Part of a small language model's weights.
Size: 12 layers, width 512, 4 heads of 64, vocabulary 32768, 49.4M parameters.
Architecture: tied embeddings, normalized queries and keys.
Training: 925M tokens, 7055 steps.
MLP neurons of a small language model. Each row is named by its layer, matrix (up: input weights) and neuron, and shows model dimensions 218-281. Each number is 128 + 32 x the weight over its row's rms, rounded and kept within 0 to 255.
A block is one neuron, or neurons of one layer that tend to fire together. After each block is what it responds to, as a language model described it from the Wikipedia text at the highest values.

L3.up789 [ 98  80 147 131 161 100 115 167 104 147 129 138 121 131 145 108 144 118 198 113 147 129 125 139 139 124 113 146 112 112 144 138  91  80 152 135 137 149 112 138 149 164 152 160 159 103 174 159 185 166 106 171 150 100 129 173  65 109 132 133 106 142 117 124]
L3.up877 [166  94 159  67 110  81 111 115 120 159 125  58  99 123  82 119 164  87 176 194 125 159 174 120 145  97  54  81 112  90 116 147 104  97 143  86  96 170 146 123 163  94 144 156  85  88 147 146 157 161  80 123 195  90 140 117 110 125 187 181  71  75 124 101]
L3.up1028 [133  99 105 171 145 150 151 130 147 101 148  90 149  84  82 191 173  80 138 121 175  95 188 113 160 113 102 134 160 145 126 132 108 143 154 108 152 149 147 139 151 105 102 116 117  92 116 200 127 174 105 175 147 154 128 141 143 192 154 167  98  91 129 137]
L3.up1075 [102  91  56  72 105 160 125 166  79 144 157 132 136  93  82 143 104 159 177 143 124 113 112 106 124 143 129  59 132  76 133 113 151 140 167 122 134 174  96 180  79  84 162 133 146 105 105 159 163 149 129 123 122 150 114 135 122 127 128 109 154 126  98 181]
L3.up1378 [ 77 100 125 110 189 153 170 126 144 172 104 138 107 110 175 131 168  80 146  80  91 152 115  87 115 121 118 153 146  87 100 112 119 126  56 130 128 132  65 184  98 129 115 179 165  94 143 177 120 141 205 111 114 104 149 158  91  84  91  96 101 202 122 142]
L3.up1527 [158 154  77 115 109 111 167 148  97 130 129  52 162  81 168 139  98 151 157 128 159 133 118 105  62 118  43 119 131 109 139 159 112 109  93 128 121  92 104 186 122 161 124 110  70 115 113 149 123 132 100 156 125 134 125 161 171  71 140 144 206 131 152 111]
L3.up1744 [163 137 107  75 111  89  77 134  88 188 176 150 109  93 155 146 128 121 134 150 127 116 139  88 140 119  67  98 182 101 102 110 153 159 147 116 135 108 180 109 164  76 211 151 169 110 143 125 124 116 138 141 132  87  78 121 132 133 116 143 122  87 155 131]
L3.up1968 [158 184 210 124 154  84 114 135  88 110 105 141 126 162 182 119  85 129 195 136 112 140 152 171 124 149  89 129 152 120 109  93 154 135 128 150 129 115 105 166 152 189 194  72 113 119 184 127 171  98  50  83 142 174 113 125 118  93 130 148 136 152  83 155]
Description: Indefinite determiners such as a, an, one, another opening a noun phrase, plus a lone "p"/"P" starting a split word (pardon, pagan, Pistoiese, p.m.).

L8.up485 [ 74 149  96 147 131 114 133 147 148 139 150 110 149  77 161 115 183 186  85  98 148 105 140 107  80 177 100 131 144 141 140 165 105 169 121  86  95 165 142 158 122 144 141 133 132 139 103 117 133 176 187 105 133  83 155 107  88 155 108  77 134 105 122 122]
L8.up779 [146 144 179  53  69  90  91  94 168 154 148  51 107 133 140 164 139 114 133 141 143 115 155 106  66 120 161  94 194 146 167 115 116 208  82 213  87 126 144 138 120  87 138 135  99 115 122 167  93 128 150 116 157 140 159 145 151  89 146 142 112 177 160 194]
L8.up946 [ 53 158 135 129  95 149 111 150 156 154  87 107 168 147 120 120 100 156 158 142 116  97 154 154  80 132  88  94  95 148  67 113 101 131 142 170 108 149 112 151 136 132 132 147 190  97  82 180 105 151 127 118 121 123 124  91 130 153  97 151 128 151 148 118]
L8.up1512 [109 165  72 135 100 129  90 117 124 110 208 167 163 130  78 135 161  82  66  79  94 128 148 165 136 150 144 139  57 144  75  86 120 115 150 155 204 137 127  62  78 135 140  95  96 146 101 159  90 151 168 169 103 145 125 150 141 151 198 108 140 162 149 185]
L8.up1756 [109 119 129 176 186 118 107 121 122 161 109 100  52 112 119 109  86 149 191 118 105  97 130 156 114 103 118 105  99 152 166 141 105 142 124 136  56 110  87 154 126 115 118 111 178 149 107 119 128 133 116  74  76 135 122 143  98  99 129 169 126 172 173 182]
L8.up1908 [146 142 152 112 170 138 136  94 209  92 107 151 110 102 122 133 169 130 162 118 116  38 169 146 119 110 121 123 116 112  92  98  47  90 143 151 119 164 128 143 160  86 128  98 158 135 111 144 107 113 121  94 118  69 118  75 113 153 113 112 120 128 156 125]
L8.up1922 [ 48 123 132 104 133 135 171 144 105  74 133 105 152  71 145 113 155 135 121 110 205  74 129 121 132 114  98 116 101 107 134 103 101 108 133 160  96 178 176 159 111 149 180 126 128 131  62 148 102 111 224 108 190  70 133 159  96 160 121 127 148 122 174 157]
L8.up1933 [107 240 130 120 133 107 130 163  57 100  95 162 186 102 106  70 124  97 110 131 189  96 124 130  96 156 111 107  99 125  95 141 117 126 166 170 145 131 142  80  98 169 185 103 126 168 115 152 107  89 144 102 140 132 117 107 133 228  98  82 148 186  93 128]
Description: Indefinite article a/an after was, became, as or and, introducing a role or honor in biographies: "was a Guggenheim Fellow", "became an honorary member".

L7.up1487 [159 153  95 128 120 123 119 120  93 116  92 105 147  33 132  93 125 102  92 102 143 151  98 106  53 141 129 102 113 167 130  97  80 113 144 159 128  95 117 143  57 161 167 144 156 109 182 139 162  90 176 127 126  97 145 141 110 129 184 108 118 132 139 162]
Description: Tokens that begin assigning someone or something a rank, role, place or membership, such as named, appointed, became an, part of, finished second, 32nd.

L8.up131 [135 173 149  87 106 121 163 137 155 119 151 128 133 106 108  80 131 108 134 128 109 107 153 160 144  92 109  85 162 146 193 119 102 138 106 156 126 186 127  41 124 132 174 123 111 156 112 124 125  93 153  61 161  92 129 156 103 134 156 112 121  88 152 141]
L8.up429 [123 119 150 127 156 169 114 153  82 146 136  87 166 146 128 133 108 137 128 122 166  96 113  88 128 101 156 136 199 141  99 138 186  90 114 119  87 107 144  96 155 113  99 105 102 174 162 128 116 158 130  99 127 119 134 124 151  87 162 111 145 108 122 122]
L8.up618 [120 181 101 140 107 195 125 136 113  95 149  85 135 123 124 150 118 120  85  96  92 100 138 134 132 113 129 104 206 130 138 150 134 136  91 168 133 157 119 124 139 112 174  96 163 159 125 128  72 167 155 127 137 163 111 102  81 161 162 100 122 168 158 116]
L8.up713 [117 127 128 123 123 123 161 178  82 117 167 129  97  97 129 121 112  77 173 112 111  83 133 117 129 134 123 152 165  97 141 132 155  93 122 145 161  65 143  83 196 107 147 120 167 115 110 111 104  77 167 136 130 132 158 114 168 174 143 144 190 124 126 145]
L8.up1002 [184 107  82 137 131 131  88 142 129 139 169 161 157 131 114 102 163 181 129 102 134  76 140  88 130 112 106 159 151 122 111  86  44 131  82  98  76 157 170 106 155  91 158 142  81  84 215  74 122 205 150 154 154 154 195 165 163 148 125  26 131 105  98  84]
L8.up1369 [121 121 146 178 155  84 152 130 142  89  97 129 133 145 102 153 137 168 111 173  75 107 119 105 172  57 108 103 133 107 146 130  97 142 136 153 181  79 180 163 133 116 131 140 185 120 113  74 128 136 137 115 126 126 132 102 164 107 146 138 115 167 108 119]
L8.up1899 [107  61 135 137 108 157 127 119  99 127 191 125 144 135 166 128 122 140 109  60 164 101 100 124 128 103 126 101 129 146 159 140 170  95 135  93 135 105 109 143 165 128 205 131 104 117 212 154 132 200 153 136 112 153 161 155 158 155 212 154 179 107 198 144]
L8.up1949 [124  89 201 101 137 128 105 108   6 118 171 157  76 106 116 122  96  69 136 119 107 134 138 145 144 143 101 113 105 169 127 131 151 129 127 135 124 107 139 111 161  74 130 162 121 120 138 119  97  92 140 101 137  65 221 121 179 142 170 118 122 147 166 119]
Description: Word fragments inside non-English (mostly French, German, Dutch) titles and names in English text, such as requ(ins), pet(it), un(end)liche, and nearby particles and table pipes.

L3.up15 [132 125 197 151 108 133 153 154  97 127  89 133 128 110 153 191 149 120 140  77 155 138 130 111 117 147 144 146  74  64 130 138 186 100 139 162  72 230 108 145 121  74 121  86 117 134 100 191 176 105 108 103  99 189 141 129 133  84 169 121 132 174  94 153]
L3.up212 [181 116  82 210 108 141 117 178 113  77 116 128 135 109 109 116 174 137 112 135  70 167 118 100 140 108 114 144 225 137 113 177 129 108 144 179 148 182  98 111 121 129  98 155 153 153  83  90 140 189 157 140 111 129 140  70  70  94 137 131  86 191 138 104]
L3.up303 [ 79  81 100 113 147 107 135 101 112  81 125 163 203 109 177 123 123 114 106 146 192 160 114 160 110 117 114 129 157  97 133 113 126 134 150 103  82  88 125 109 133 137  60 136 141 111 113 162  70 160 116 102 114  90 141 139 173 184 152  90 111 152 140  84]
L3.up739 [200  95 158  74 124 176 129 141 102 120 103 119 203  93 142 169 164  99 153 143 145 170 155 130 144 149 129 132 150 136 109 118 147 128 183 112 168 127 112 158  90 100 137 127  82  75  89 174 140 131 102 124 156 150 102  50 150 155 147  94  96 117  69 129]
L3.up946 [ 97 139 121 164 142  93 107  78 118  99 126 106 141 103 119 142 116 132 109 103 154 188 101 188 139 101 108 104 137 115 119  86 122  95 162 127  85 159  28 129 108 143 119  93  92 147 143 125 133 164 110 107  97 134 129 142 113 152 158 140 150 148 142 102]
L3.up1464 [ 92 107 139 184 144 168 123 162 159 124 158 134 159 110 148  48 156 163  95 167 131 141  71  84 116 140 111 198 160 131 113 152 100 129 108 158 126 144  50 146  88 117  75  60  95 114 151 130 153  96 120 114 136  97 125 125 104  84 137 124 155 141 108 105]
L3.up1605 [104  93 192 101 112 107  84  85  33 154 118 101 160 110 107  82 149  92 198 160 110 123 155 109 135 122  92 154 143  84 143 117 138 150  87 164 122 154 174 125 138 118 125 120 117 145 106 179 108  60 156  97 115 172 159 138 157 149 126 119 132 119 118 172]
L3.up1774 [103  73 161 101  57 118  93  44  87 149  88 122 128  65 139 126 178  72 138 170  96 105 170 115 146 174  85  71 170 101 142 159 162 104 148 184 119 165 106 131  87  92 129 141 136 186 152 130 105 130  94 143 116 129 187  97 129 172 189  89 126  91 130 114]
Description: Articles, prepositions and conjunctions inside non-English names and titles in English text, such as der, del, des, les, und.

L7.up1545 [185  60 162 146 121 186 110 123  68 129 111 173  81  91 111 128 217 126 162  82 147 110  97  98  95 118 130 132 104 106 171 108 139 139 159 111 129 105 112  60  92 116 118 176  91 112 139 135  75 147 114 130 132 108 210  87  73 121  91 119  90 101  96  97]
Description: Word-internal pieces and short function words inside non-English phrases in English text, like book titles, institution names and Latin binomials, e.g. univers(itet), est(etic)ă, Direcţia Promovare a.